config = dict(
    n_layer=10,
    d_model=192,
    n_head=3,
    n_kv_head=3,
    head_dim=64,
    d_mlp=768,
    vocab_size=512,
    activation='gelu',
    norm='layernorm',
    norm_place='pre',
    norm_eps=1e-05,
    positions='alibi',
    qk_norm=False,
    attn_scale=0.125,
    bias='all',
    tie_embeddings=True,
    parallel_block=False,
    init='normal',
    init_std_qkv=0.0362,
    init_std_o=0.0,
    init_std_up=0.0362,
    init_std_down=0.0,
    optimizer='muon_variant',
    lr=0.0123,
    lr_mult_o=1.47,
    lr_mult_down=1.5,
    beta1=0.9,
    lr_head=0.00543,
    grad_clip=1.0,
    warmup_steps=200,
    schedule='wsd',
    decay_fraction=1.0,
    decay_shape='sqrt',
    final_lr_fraction=0.0,
    batch_tokens=16384,
    seq_len=512,
    doc_mask=True,
    train_tokens=123500000,
    steps=7538,
    dataset='wikipedia_en',
)
MLP neurons of a small language model. Each row is named by its layer, matrix (up: input weights) and neuron, and shows model dimensions 64-127. Each number is 128 + 32 x the weight over its row's rms, rounded and kept within 0 to 255.
After each neuron's rows, "fires after" lists the tokens most often just before its 100 highest values on Wikipedia text that the model never trained on. A number after a token or word is its count.

L2.up219 [128 176 141 159 136 125 196 152 146 159 103 186 132 107  67  86 116 109 125 108 155 167 136  62  98 200 113 131 136 148 152 123 139 130 107 119 147 110 180 148  92  97 100 101 150 106 147  82 117 135 112 124 179 141  98  98 180 115 129 121 153 193 162  77]
fires after: " m" 18, " the" 15, " f" 8, "ound" 8, " M" 6, " w" 6

L2.up704 [135 138 147 147 141 146 173 149  80  83  86 139 128 124 137 145 126 182 115 108 131 136 132 114 101 153 114 163 106 138 122 138 140 137 167 145 131 175 172 135  95  81 163 151 152 127 140 112 124 106 128 155 151 105  72 180 128  35 163 118  76 125 167 151]
fires after: " |" 29, " in" 8, " the" 8, ":" 7, ";" 5

L2.up249 [ 88 113 154 117 129 194 102 151  74 148  93 186  96 165 125 142 157 192 133 139  99 146 165 135  86 101 153 128  91 132  97  71 114 139 169 136 136 129 141 123  83 162 151 105 138 130 157 146 143 127 171 193 119 116  96 121 130 133 136 160 103 135 123  90]
fires after: " O" 20, "ur" 16, "ec" 10, "O" 9, "\n" 8, " R" 7

L6.up582 [134  79 211 141 174 139 120 149 166 127 148 145 153 129 140  96  95 116 100 129 118 106 152 140 125  91 143 146 185 121 150 130 137 139 219 107 157 143 105 129  74 151 189  95 114 147 140 145 160 130  57 118 136 117 194 148  81  90  99 131 173  96 134 124]
fires after: " h" 30, "h" 15, "it" 11, "w" 5, "," 5

L2.up523 [149 177  96 184  75  91 175  92 111  85 136 160  85 129 104 158 138 125  94 121  97 148 136 134 117 109 115 145 170 170 121 175 175  86 141 166 134 154 162 106 126 150 102  88 173 146 137 118 114 137 145 162 133 198 105 118  82 117 162 126 120 122 121 139]
fires after: " h" 14, " H" 12, "ol" 12, "ou" 8, "ab" 6, "v" 5

L6.up620 [146 146 132 146 133  74  91 172  92 145  94 156 140 115 170 178 133 176  60 132 135 110 181 152 131  96 154 122 154 140  98  98  74 130 169 126 163 122 151 144 138  77 136 169  98 120 125  77 137 166 108 128 116 152 173 127 125 180 154  96 155 139 170  81]
fires after: "d" 19, "r" 16, "el" 13, "ist" 7, "l" 5

L6.up302 [152 127  92 115  81 128 175  90 155 115 143 104 132 155  67  95 111  92 144 127 140 147 101 126 117 108 142  96 155 110 182 101 153  92 166 152 167 185 168 108  88 119 125 136 100 145  87 168 143  93 174 128 212 175  63 182 102 113  94 171 167 126 134 149]
fires after: " c" 19, "c" 12, "u" 9, "g" 8, "av" 6

L3.up9 [133  81 119 126 131 125 143 149 146 103 141 144 137 149  47 144 170 116  71 170  97 119  61 128  57 127  75 162 144 180 110 156 137  87 138 170 132 171 156  79 138 130 110  77 122  91 124 135  62  91 129 134 126 115 182 138  99 136  82 160 150 124 129 186]
fires after: " l" 22, " L" 14, "oc" 8, " g" 7

L6.up419 [137 146 128 180 179 109 138 110 104 125 138 170 143  95 153 105  81 132 116 136 161 114 143  85  50 120 130 130  94 123 108 143 147 198  98 161  65  90 140  90 110 125 106 107 185 111 111 138 112 139  90 113 151 120 196  88 137  85  90 183 136 107 167 139]
fires after: " m" 41, "E" 8, " M" 7, "t" 5

L6.up511 [ 96  48 133 142 114 175 156 173 120 168 136 200 156 140 129 174 152 129  64 146 102 135 154 129  79 112  86 131 157 108  83  71 105 191 141  85 138 142 120  93 113 159 129 106 125 170 184 175 121 113  99 155 157 130 157 108 144 136 152 114 113 139 115 105]
fires after: " wh" 29, " H" 13, " h" 11, " J" 9, "h" 8, " T" 7

L3.up50 [116  73  93 130 100 178 158  99 170  92 121 179 136 139 107 134 158 125  65 140 122  96 171 131 152  43 105 160 115 173 118 172  99 113 132 124 101 155 109 127 130 146 105  34 140  90 137 130 131 166 131  48 167 154 149 131 148 138 154 143 154 129  91 128]
fires after: " St" 22, " L" 15, " K" 12, " l" 11, " W" 10, "-" 6

L6.up755 [117 162 140 113 136  35 176 125  92 164  90 168 137  87 100 164 168 110  83 110 129 124 120  97 162 125 149 105  95 159 128 145  68 188 133  91 149 136 118  91 140 162 148 124 144 170 129 125 160  75 109 169  70 180 122 101 129 126 203 152 179  86 118 176]
fires after: " e" 23, "r" 12, "em" 9, " m" 8, "il" 7

L3.up143 [174 123 119 134 113 107 142 119  63 139 134 148 152 126 112 128 125 162 122 172 122 125 135 151 137 102 121 118 159 135 105 177 153  80 108 197  88 146 166 119 166  92 151 119 127  87 148 180 174 144 132  94  87 199  65 138 113 107  81  56 122 162 109  92]
fires after: "o" 11, "om" 10, "us" 9, "ro" 8, "a" 8, " are" 7

L3.up488 [126 136 118 191 167 125 175 124 125 172  84  80 127  50 153 121 152 121 167 202 163  91  51 177 108 125 169 101 109 148 119  62  86 161 110 126  93 105 125 128 140 141 123 167 124  63 128  62 195 135 126 121 120 129 119 136 108 102 141 130  63  88 173 130]
fires after: " d" 20, " P" 16, " V" 13, " D" 11, " C" 11, " v" 8

L3.up409 [176 130 100 104 218 124 163 125 140 125 152 189  67 125 135 129  77 142  52 177 125 151 172  92  97 155  67 140 145 139  63 131 158 111  82 130 178 139 148 189 118 107 102 128 154 109 136 103 151  82  97 109 141 130 174 112 163 155 118 136 168 146 133 136]
fires after: " c" 17, "p" 12, "-" 11, " ex" 10, " C" 7, "op" 6

L3.up173 [116  92 153 185 183 139 202 140 158  76 148 150 135  85 165 144 154 111 138 105 124 124  59 136 175 173  38 100 116  73 101 147 175 211 128 115 187  96 150  65 119 143 108  86 113 143 167 138 152  96 122  73 141 127 144 190 106 176  93 115 122 151 124 170]
fires after: "o" 28, "y" 11, "e" 8, "he" 8, "le" 5, "al" 5

L3.up102 [ 83 141 177  79 128 124 114 158 122 203 160 172 126 127 118 149  99  94 122 118 112 156 151  70  71  98 128 113  95 136 142 190 130 124  87 108 162 148 110 118 141 108 108 175 185  76  84 180 133 108 119 151 107 109  87 145 105 103  95 166 117 111 140 129]
fires after: "or" 28, "p" 16, "ou" 8, "if" 7, "in" 7

L3.up493 [ 83 124 188 111 165 135  95  96 114 125 141 110  74 104 180 174 133 139 120 109 113 125 128  84 115 145 120 109  79 163 164 153 106 127 105 127 138 135 150 124 170 141 184 136 139 134 157 119 163 104 101 152 129 142 104 104 162 148 130 148 205 143 122 104]
fires after: " m" 60, " M" 11, "em" 9

L2.up352 [ 90 204 166 119 143 164  95 123 186 116 129  69 116 103 163 135 140 119 139 130  81 122 107 150 146 141 117 134 169 178  78 140 161 158 160 111 144 111 103 112 149  99 113 127  97 139 136 131 167 160 115 114 157  81  94 145  90 163 102 158 171 154 138 139]
fires after: " A" 18, " on" 12, "r" 11, " U" 8, " C" 6

L3.up511 [108 170 171 196 171 172 138  73 182 150 135 136 132 113 101 194 104 198 126 111 122 156  97 111 183  98 124 138 135 105  98 164  84 143 129 122 113 150  89 130  90 132 121  98  97  83 105  99 107 119 154 181  97 132 159 190 135  81 133 119 138  95 195 138]
fires after: " g" 27, " " 22, " l" 10, " r" 8, " G" 8

L2.up135 [152 101 163 103 102 110 139 165  87  72 198 100 121 115 110 176 145 155 119 143 126 104 118  75 106 136 156 179 113 138 127 155  97 104 157 172 141 123  47 138 141 182  94 121 168 169 139 102 127 159 111 148  80 150 138 138 108  63 140 151 151 111 114 141]
fires after: "ou" 22, "ol" 15, "i" 14, "u" 14, "il" 8

L2.up429 [139 135 163  95 143 167 137 107  70 141 152 146 111 122 115 120  79 124 157 128 144 176 129  63 105 109  92 106  73 135 118 146 107  93 112 167  83 155 112 103 122  97  72 107 105 171 187 116 140 178  83 147 113 190 193  66 132 139 164 129 127  69 133 151]
fires after: "p" 20, " M" 12, " 1" 11, " m" 9, "n" 8, " f" 7

L3.up64 [188 137 100 117 125 153 146 129 183 167 149 164  79 138 156 132  85  81 145 134 136 151 114 102 149 158  98 112 154 135  75  76 129  77 134 177 137 134 110 116 148 152 106 130 115  96 106 124 161 147 170  91 105 108  29 190 104 109  98  98 120 163 121 163]
fires after: "\n" 93, " c" 4

L3.up328 [144 112 159 106 124 138 140 199 169 125 151 192 140 106 110 152 121 144 147 159  71 112 138 110 125 130  77 163 134 140 121 130 145 141  10 134 147 114 145 135  66  58  79 143 149  67 111 121 127 123 154 166 149 146  93  72 103 165 124 165 164 156 109 126]
fires after: "in" 24, " f" 14, "i" 12, "oc" 7, "o" 7

L3.up118 [116  66 151 115 128 148 102 127 173 111 115  84  69  81 108 173 152 147 167 121 168 129 162 101 120 113 102 139  84  99 114 168 143 123  90 125 134 132  80 176 157  85  85 178 107 134 154 134 158 121 112  28 163  81  83 105 123 206 128 119 146 128 166 121]
fires after: " f" 40, "f" 17, " F" 14, "r" 6, "." 5, "–" 5

L2.up339 [123 131 162 122  94 185 158 114 106 156 148 187 184 130 168 134 184  87 119 164 129 138 174 117 152 176 147 148 166 107 120 101 108 136  92 179 155 167 139  92 167 120 120 113  73 109  88  86 122 125  73  73 144 144 103 162 154 159 153 235  86 140 143  64]
fires after: " s" 36, "ers" 23, " S" 11, " Un" 6, " c" 6, " b" 5

L2.up648 [156 197 116 108 199 121 123 127 129 116 128  90 145 127 129 128  72 143 151 174 160 123 127 135 130  94 129 122 161 141 109 140 154 163 146 120 136  92  88 144  73 121  93 145 183 198 104 134 143 138 137 174 136 154 155 134 146 164 116 110 173 118 128  74]
fires after: " V" 19, " N" 14, " L" 12, "n" 6, "N" 6, "e" 6

L2.up114 [129  76 134 112 103 133 128  56 100 138 110 116 174 101  78 100 117 139 120 101 120 128 129 170 139 124 168 132 145 110  93 163  68 191 136 148 137  89  70  83 121  73 116 135 138 140  80 140 126  91 116 149 179  94 146 130 179  86 149 164 170 132 140 121]
fires after: " al" 28, " A" 22, " a" 13, "le" 5

L6.up642 [139 126 114 136 128 102 106  99 118 162 157 114 144 120 151  94 187 140 151 195 119 195 112 126  93 111  99 117  81  93 173 127 106 113 142 103 201 166 154 144 105 126 144 143 144 130  36 168 126 118 172 156  88  96 136 127 106 134 154 126 109 181 123 102]
fires after: " w" 31, " W" 14, " B" 7, "==" 6, "as" 6, " C" 6

L3.up598 [168 125 114  97 121 177 108 164 115 158 139 162  62 115 120 111 168 130 149  98  68  84  90 109 148 145 122 165 158  88 143  97 119  96 145 168 116 105  71 134 160 163  82 148 119 130 148 132 116 103 135  94  78 104 117 164 147 106 160 103 100 115  96  70]
fires after: "y" 36, "o" 9, "e" 5, "m" 4, " B" 4

L2.up294 [132 110 100  82 137 115 112 151 134 168 128 164 194 123 104 150 147 137 102 144 134 184 136 103 175  83 152  89  90 194  75 122 152  42 142 151 138 174 122 133  91 132  85 161 142 128 115 139 203 166 121  93 117 149 136 119 128  97 129  98  83 173 175 188]
fires after: "\n" 43, "o" 15, " N" 4, " 1" 4, "a" 4

L3.up277 [139  74  77 187 101 189 117 144 132 159 187 127 113 127 131 137 118 111 142 176 116 178 129  69 105 136 114 121 141 132 156 173 112 103 150 103 134  89 127 147 144 148 199 112  85 117 120 108  90 149 184 183 139 131 115 208 150 141 156 143  99 123 134  89]
fires after: "am" 27, "an" 10, "ul" 7, " " 7, "ic" 6, "um" 6

L2.up250 [136 152 112 124 127  73  73 151 196 141 118  97  73 126 100 129 128 105 123 121 125 114 179  67  55  71 153  92 103 142 101 131 169 115 136 142 173 146 157 128 209 164 135 143  86  91 197 114 165 133 129 115 132 167 107  86 104 176 135 127  90 165 144 138]
fires after: "l" 53, " al" 21, " l" 5, "a" 4, "h" 4

L2.up296 [ 89 151 112  70 162 103 116 117 222 138 197  99  76 104 101 111  80 139 123 141 104 118 176 123 141  82  99 111 115 133  81 104 122  83 140 117 115 130 129 134  97 153 150 126 137 116 179  68 138 125 114 110  92 143 119 117 152 110 100 141 175 162 125  92]
fires after: "l" 24, " o" 17, "u" 12, " al" 11

L3.up460 [131 101 155 136 128 157  77 168 120 119 140 144 132 178 115 128 157 138 137 168 130 162  73  85 140 119 115  81 191 111 123  93 135 121 158 116 129  98 119  89 127  55 139 124 144 148 159 155 152 150 123  71 131  97 139 142 157  93 131 186 146 124 202 128]
fires after: "r" 26, " b" 18, " v" 10, " B" 9, " h" 7, " c" 7

L2.up291 [171  55 132 136  69 181 151 106 110 151 126 184  98 144 188 155 121 162 114 118 109  81 155 143 119 136 104  99 156 173 151 118 127 122 161 127 125 152 137  99 115  51  99 136 171  87 119  74 125 128 124  87 103 126 108 160 135 120 149 173 117  94 160 134]
fires after: " " 23, " B" 12, "Q" 11, " A" 8, " m" 7, " c" 7

L2.up634 [133 190 170 151 150 156 102 166 141 164 101 131 174 112 169 198 117 134  99 179 119  84  87 168 138 161 163 130 113 121 115 206 125 158  61 148 147 200 141  99 171 146  79 137  85  87  86 149 127 154  56 145 110 109  85 153  87  78 106 129 176  83 139 135]
fires after: "." 43, " m" 21, " " 4

L6.up491 [ 93 175 161  82 153 133 131 203 121 115 115 145 127  87 139 105 107 141 143 133  74 118 126 187 139 132  94 115 159 179  95 106 151 153  77 148 172 104 152 144 131 111 140 157 126 116 104 140  96 181 138  91 138 114 114 100 117 115 128 160 196 147 162 163]
fires after: " f" 42, " F" 12, "f" 7, "ran" 7

L6.up515 [154  95 151 118 138 102 178  94 119  99 183  65  99 118 125 133 119  87 132 132 139 132 121  96 118 109 164 166 188 117  95 121 108 113 167 123 139 143  71 150 113 122 137 162 108 115 113 162 131 132 186 195 100 163 155 148 145 159 157 121 140 157 152 151]
fires after: " the" 36, " N" 7, "e" 7, " with" 5, " W" 4

L2.up539 [127 104  69 119 119 118 114 151  93 119 151 159 149  98 181 113 167 120 114 166 140 153 107 189 154 153  89 129 183 103 113  92  72 107 149 166 107 160  52 128 180 140 150 142 119 145 154 194 132 185 125  97 117 114 118 161 134 104 125 107 109 152  92 161]
fires after: "o" 18, " P" 12, "k" 8, "e" 8, " r" 8, "oc" 7

L2.up687 [129 145 114 135  96 146 114  88  59 178  83 167 102 123 142  75 146 137  63 161 101 164 170 138  84 126 155 160 126 137  96 166 125  81 136 113  98 161  47  98 116 136 113 107  99 128 124 123 140  82  85 144 178 152  90  59 153 112 141 112 118 117 142  53]
fires after: " O" 28, " o" 15, "O" 8, " " 5

L6.up678 [ 97 113 187 181 118 125 135 183 128 187  81 172  91 150 134 132 101 125 127 170 145  97 196 124 132 126  73 138 119 138 162 129 119  79 145 140 146  45 166 159 102 108 126 127 148 159 174 154  89  84 116  78 131 154  97  90  75 130 147 117 143 105 111 105]
fires after: "h" 21, " the" 20, "he" 18, "e" 15, " The" 5

L3.up378 [142 146 120 107 160 124 104  86 106 140 150 143 147  93 160  69  92  48 139 150 176 144 144 195 143  54  71 122  84 107 184 114 179 109 163 129 144 119 142 129 127  84 129 132 102 121 136 135 146 120 112 162 122 107 147  97 195 216 181 132 123 122 163  92]
fires after: "t" 26, "d" 13, " b" 10, "ad" 8, "s" 8

L3.up160 [131 204 101 128 152 122 173 190 116 156 130 146 159 158 156 108 123  91 171 108 133  58 147 101 143 137 105 155 123 137 179 155 151  72  52 102 122  87 122 128 156 170 147  97 127 150  68 186 103 112 129 134 164 142 122 110 112 129 129 159 106 161 158  82]
fires after: "ot" 23, "ent" 16, "it" 7, "y" 7, "ri" 5, "ion" 5

L2.up214 [133  69 153 150 167  99 143 105  86 143 124 108 139 154 109 131 114 176 102 106  90 117 149 136 156 185 127 117 123  60 166 158 151  77 133 135 136 117 150 106 185 124 147  88 184 170 184 144 199 130  91 166 139 108  67 124 125 178 111  97 126  84  99 129]
fires after: "p" 34, "v" 15, "e" 9, "i" 9, "is" 5, "c" 4

L3.up80 [172  99 108  91  82 102 156 171 150 160 121 188  87 130 150  88 166  95 158  83  71  86 151 125 148 112 128 121 100 108 104 159  98 136 171 126  55 114 216  63 146 117 113 122  87 143 154 128 102 192 106 165  79 122 161 101 130 137 147 174 159 135 145  97]
fires after: " con" 34, " th" 19, " st" 13, " t" 8, "f" 8

L2.up472 [142  86 127 124  92 110 138 183  92 141 149  86  70 147 175 139 154 143 102 145  85 163 111 120 141 176 131  92 119 163 132 140 136 111 191  90 103  61 129 196 158 184  79 105 103 110 170  92 162 173 197 108 166 150 184 152 166 145 125 163 149 165 137 105]
fires after: " P" 19, " I" 17, "m" 7, "r" 6, " L" 5, " U" 5

L3.up757 [135 140 120 117 114 144 127  99 150 146 103 132 147 112 114 174 121 114 124 108 109 119 182 141 155  91 120  87 114 150  63  84 118  92  93 116 163 154  90 136 130 119 131  96 119 165 125 106 131 166 153  89 103 134  97 186 140 141 123 185 173  82 175 123]
fires after: " F" 19, " S" 18, " s" 12, " f" 8, "at" 6

L2.up207 [139 148  60 129  99 115 132 119 156 109 161 148 147 128 170 118 167  66 129 144 118 196  94 140  61 192 182 142 156  99 128 178 154 109 102 114  96 129  90  70 112  47 151 130 127 138 166 112 136 101 109 178  82 104 151 158 154  67 140 152  61 112 128 157]
fires after: "=" 19, "ac" 12, " P" 10, " p" 7, " " 5, "8" 5

L6.up8 [167  91 143 146 112 113 155 171 114 120 122 118 158 139 101 109  94 116 179 140 135 100  99  71 105 146 106 151 146 106 130 133 151 108  79 144  83 208 164  91 116 100  88 108 115 123 114 141 125 102 166 171 207 120 120 133  87 130  98 127 150 120 169 136]
fires after: "ot" 27, "r" 13, "u" 10, "l" 9, "y" 5, "ar" 4

L2.up629 [ 73 179  92 149 162 143  98 148 155 153  94 127 161 128 125  96 160 132 116 166 112 107 127 150 109  74 168 144 112 164 132 146 136 168 138 156  39 120 102 104 151 164 180 146  86 110 102 134 180 170  92 140 101 116 130 133 125 153 164  77 101 141 133 155]
fires after: " d" 27, "re" 17, "le" 17, " D" 8, "t" 6

L3.up272 [177 129 151 102 151 148  75 110 152 141 155 118  98 129 115 162 132 141 195 181 129 165 147 151 187 130 113 198  73 112 122 141 110 132 139 168 122  97  95 111 130  79 130 103 125 104 147 114  87  73 134 141 122 190 150 102 111 120 107  91  81 217 125  89]
fires after: "us" 37, "y" 22, "o" 12, " a" 6, " s" 4, " be" 4

L2.up383 [182 199  78 115 121 146 108 106 152 230 141  82  89 115 180 101  88 105 159 120 148 152 131  64 104 127 144 153 119  93 120  96 184 111 116 148 175  80 105  76 128 150  42 195 115 122 137 183 117 159  64 122 159 104 142 137 112 146 119 128 171 104 157 113]
fires after: "ce" 13, " c" 12, " d" 11, " n" 10, " t" 10, "d" 8

L6.up767 [113 145 169 193  80 164 187 180  72 134 123 148 115 108 170 125 153 131 101 113 176 121 114  77 101 151 125  85 179 150  81 173  96 171 149 148 172  70 126  96 128 114 123 112 123 132 155 184 133 115 133 142  86  61 107 102  72 169 150 110 165  77 148 106]
fires after: "." 23, "e" 18, "," 11, "he" 8, "le" 6

L2.up71 [160 181  83 120  80 104  65 103  89 146 134 107  88  83 146  89 152 119 130 165 104 147  97 133 143 152 141 151 106  94  54  70 134 105 122 144 155 114 120 149 105 110 174 112 102 154 149 111 184 141 172 181  87 183 107 140 137 120 155 139  84 102  79 143]
fires after: " E" 29, " V" 16, " P" 10, " R" 8, " M" 6, "E" 5

L6.up497 [169  79 113 141 157 165  96 115 146 169 169 123 132 202 107 132  69 160 106 147 100 112 117  62 112  84 132  86 134  75  80 117 124 125 104 123 146 123 209 130 116 111 105  96 108 128 119 134 113 141 124 178 180 136 133 138 173 108 171 124 155 149 103  90]
fires after: "v" 15, " f" 15, "p" 10, " h" 9, "st" 6, " l" 5

L2.up261 [122 185 109 164 203 157 158  56 126 188 129 162 123 163  91 131 110 142  63 103 135 142  97 132 103 124 155 107 121 122  78 213 165 130 120 137 121 151 148 171 164 186 101  76  86 121 111  42 140 119 110 145 103 117  91 156 172 134 115 163 136  74 100 105]
fires after: " l" 31, " d" 20, " s" 11, "p" 8, " de" 6

L6.up595 [125 160 144  51 132 153 114  70 136 132 166 184  62 160 120 130 136  99 126  94 143  97 162 119 111 106  61  97 139 142 177 187  80 112  73 141  90 148 124 133  91 130 128 173 153  97 141  99 137  73 116 177  85 125 130 128 130 106  87 195 159 154 195 193]
fires after: "–" 48, "he" 8, "." 6, "as" 6, "es" 5

L6.up630 [161 137 101  69 127 177 100 114 184 103 173 129 160 173 118 126 146 105 168 121 137 140 149  79 199 142  72 161 125 149 111 166 117 133 106 190 143 131 129 144 114 110  91 160 108  96 133 124 126 105 136 100 143 170  85  89 105  81 129 158 156 151  87 142]
fires after: "ra" 21, " for" 12, "e" 10, "o" 9, "re" 6, " f" 5

L3.up146 [124  94 106 147 143 185 118 163 101 142 121 117 128  55 107 166 133 141 186 107 135 154 128 110 159 173 109 142 100 136 152 146  83 121 131  98 163 117 135 107 158  88 136 122  97 136 127  90 152 100 166 134 126 145  96 124 122 100 134  90  68 103 151 137]
fires after: "o" 17, "a" 15, " B" 8, "e" 8, "us" 7, " T" 6

L6.up34 [135 147 123 178 121  98  87  93 124 136 110 132  76  71 105 162 119 169 146  94 176 102 100  96 151 147 144 190  93 155 119 135 158 141 137 145 111 129 122 170 133 119 104 173 157  72  89  83 183 128 131  86 155 121 152 173 114  98 139 149 123 151 169 100]
fires after: "e" 16, " d" 15, " T" 7, "er" 6, "ri" 6, " D" 5

L6.up235 [122 120 161 103 106 106 140 115 142  90 183 177  97  99 101 188 113  86 163  71  78 135 203 138 166 168 100 189 156 144  74  71  91 142 102  32 135 129 109 141  93 216  78 106 194 144 128 134  94 120 158 137  89 184  75 134  56 100 125 120 178 129 137 149]
fires after: "ol" 43, " he" 11, "i" 6, "ou" 5, "e" 5

L3.up36 [133 113 137  76 167  88  55 146  97 166 183 188 190 109 149 111 141 155 171 133  91 108 155 140  85 145 138 185 109 150  99  86 108 178  91 145 152 138 128 104 132 119 133  90  99  83 154 129 189 162  91 106 127 146 176 125 181 100 153 165 143 141 123 115]
fires after: " m" 31, " " 11, " p" 9, "is" 9, " M" 9, " b" 7

L3.up468 [141  79  91 103  88 168 164 151 125  84 183 230 125  83 165 102 143  80 106 113 175 159 133 102 115  87 139 171 139  87 124 125  93  27 122 157 130 208  80 122 168 114 131 147 149 141 139 129 145 192 124 122  72 156 137 143 155 112 158 131 113  84 220 156]
fires after: " P" 36, " p" 11, "ou" 8, "P" 8, "5" 6, "f" 5

L3.up568 [101 160 143 161  92 133 148 116 120 126 110 151 138  91  99 117 115 151 183 102 176 100 109 128 130 119 141 167 175 150  87 115 183 174 136 161 173 123 104 150 138 101 152  89 112 104 115 157 131 138 106 140 169 135 101 109 145  97 134 123 138 223 183 108]
fires after: "\n" 22, "o" 15, "e" 11, "t" 6, "as" 6

L6.up113 [137 139  62 116 103 178 103 123 144 123 116 104 128 127 140 161 148 151 148 107  86 140 125 153 159 104 122 139 104 149  81 118 134 161  82 157 111 108  60 111  97 102  87  97 119 129 141 116  86 147  74 142 114 102 128 140 110 102 160 137 196 114 109 141]
fires after: "r" 44, " T" 8, " C" 6, "ers" 6, " S" 5

L6.up192 [101 156 121 143 149 135  89 113 108 181  72  58 129 134 122 185 150  99 170 108 132 122 160 163 219  82 107 149 126 150 132 153 102  99  84 192 124 172 128 141 189  88 133  99  95 169  89 145 139 121 141 162  92 106  93 193 146 107 144 118  81 158 107 119]
fires after: "a" 31, " " 10, "o" 8, " m" 6, "us" 5, "ro" 5

L3.up462 [203 140 138 136 127 136  93  91 120 101 151 103  83 123 117  83 152 122 142 108 126 113  99 176 191 148  98 154 118  81 220 142  95 177 103 120 130 134 132 141  91 130  77  67 168  86 114 104 105 134 128 128 104 118 149  51 116 120 163 130 138 135 133 149]
fires after: "y" 19, " al" 14, "b" 11, "i" 5, "k" 5

L2.up23 [ 71 123 124 122 128 118 113 117 112 178 173  77 103 116 115 142 127 158 129 162 131 114 103 177 153 147 134 169 154 121 125 162  89 183  91 143  79  85 116 143 117 135 117 116 114 107 128 103 150  56  84  85  99  92 117 168 139  98 157 100  94 128 147 110]
fires after: " A" 28, " a" 10, "T" 5, " G" 4, "h" 4, "d" 4

L2.up762 [117 175 121 133 109 110 153 142 160 114  52 110 142 107 111 142 178 158 104 108 156 159 140 122  56  70 113 177 143 133 128 103 146 154 123 117 153  74 164  95 102 133 146 137 102  69 114 121 204 152 130 155 149 122 114  96 141 111 182 120 188  94 175  85]
fires after: "ist" 26, " f" 18, " F" 10, "r" 5, " n" 5, "E" 5

L2.up748 [124  79 201 182 151  89 167 135 168 104 107 126 192 120 188 171  97 136 164  87 135 131 118 117 162 122 141 102 128 118 180  84 106 122  78 130  81 190 149  83 138 130  74 102 162 169 139 115 154 125 121 113 135 121  94 159 144 170 145 117 119 158 146 140]
fires after: "-" 28, "v" 12, "i" 9, " R" 4

L2.up104 [140 171  48  67 189 105 114 144 117 179 219 146 101 155 112 155 129  94 107  85 148 146 135 118 102 105 106  94 121 162 205 132 119  60 127 173 143 181 138 151 128 149 122 169 173  42 143  81 108 147  99 147 144 122 130 105 133 130 211 130 118 129 101 115]
fires after: "i" 17, "ec" 12, "a" 9, "s" 9, "d" 6, "n" 5

L3.up169 [116 146 162 172 105 160  91  77 120 188 121 153 150 150 102  65 124 113 150 137 105 126 100 104 126 126 165 159  95 133 129  96 152 182 110 135 136  87 131  83 147 148  95  58 106 122 126 106  88 144 121 106  83 125 183 114 106 178 185 164  91 148 143  79]
fires after: "b" 22, "r" 19, "us" 6, " th" 6, "y" 5, " with" 5

L3.up753 [158  88  67 140  80 164 109  63 139 137 124 154 145 130 121 130 141 129 124  71 154 161 118  58 130 131 124  95 119 190 102  86 100 118 143 137 106 155 104 119 122  64  42 101 141  93 131 168 198 131 148 141 101 147 133 151  74  81 155 128  83 154 132 126]
fires after: " f" 20, "f" 16, " F" 13, "\n" 12, " for" 7, "p" 7

L3.up241 [ 45 143  60 119  63 152 113 116  91 181  88 178 117 103  80 151  81 107 132 152 162 111 175 142 148  96 160 101  58 163  92 117 136 106 142 136 131  94  97 113 129  37 149 150 130  99 124 171  93 123 137 108 102 176  85 156 133 108 169 155 123 104  91 166]
fires after: " A" 18, " o" 14, " to" 7, "or" 7, "ou" 6

L2.up376 [171  67 104 132 132 145  70 144 159 152 122 132 159 136 119 135 123 114 194 111 145 125 166 167 124  89 154 176  84  87 134  93 149 123  56 109  92 146 101 101 133 117 107 192 176 129 139 102 168  90  61 124 144 154 117  86  61 133 152 145 131 165  20 154]
fires after: "r" 30, " " 26, "." 9, " an" 8

L3.up330 [127 115 145 100 117  76 172 151 147 141 102 101 120 153 114  65  93  84  91  96 149 135 171 196 132 130 128 139 132 104  80 151 131 184 177 194 154 109  86 147 116 135  96 149 144 132 110 140 143 117 120 179 127 140 108  95 139 144 150 219 149 170 143 108]
fires after: "ir" 28, "e" 17, " al" 6, "l" 6, "as" 4

L2.up684 [125 138 102 138  90 108 138 142 118  85 119 134 115 134 125 150 198 130 116 165 126 126 162 118 148 166  59  98 118 102  97 219 131  56 166 115 156 142 195  98 153 138  66 136  91 109 128 152 133 122 114  81 114 129 117 135 111 101 126 205 137  98 152 178]
fires after: " st" 32, " f" 14, " the" 11, " t" 6, " c" 4, " b" 4

L2.up83 [136 125 141 177  71 167 102 154 166 146 170 148 120 107 121 187  81  25  92 132 187 145  94 126 132 193 108  88 122  99 117 120 131 146 109 164  94 118 115 178 129 157  78 132  87  84 181 100 157 119 141  75 111 147 129 113  94  90 160 109 200 140 139  98]
fires after: " the" 26, " C" 21, "in" 6, " F" 6, " at" 5, "c" 5

L2.up511 [138 146 111 171 114 158 116 114 116 183 132  97 122  43 150  63 142  87 104  59 151 160 120 105  85 142 158 140 145 124 106 141  95  85 124 141 142 162  91 124 155 140  97  96 108 133 157  88 114 181 112  69  91 202 101 160  55 163 125 112 144 123 140 120]
fires after: "in" 26, " f" 22, "," 13, "er" 8, "ran" 7, " F" 5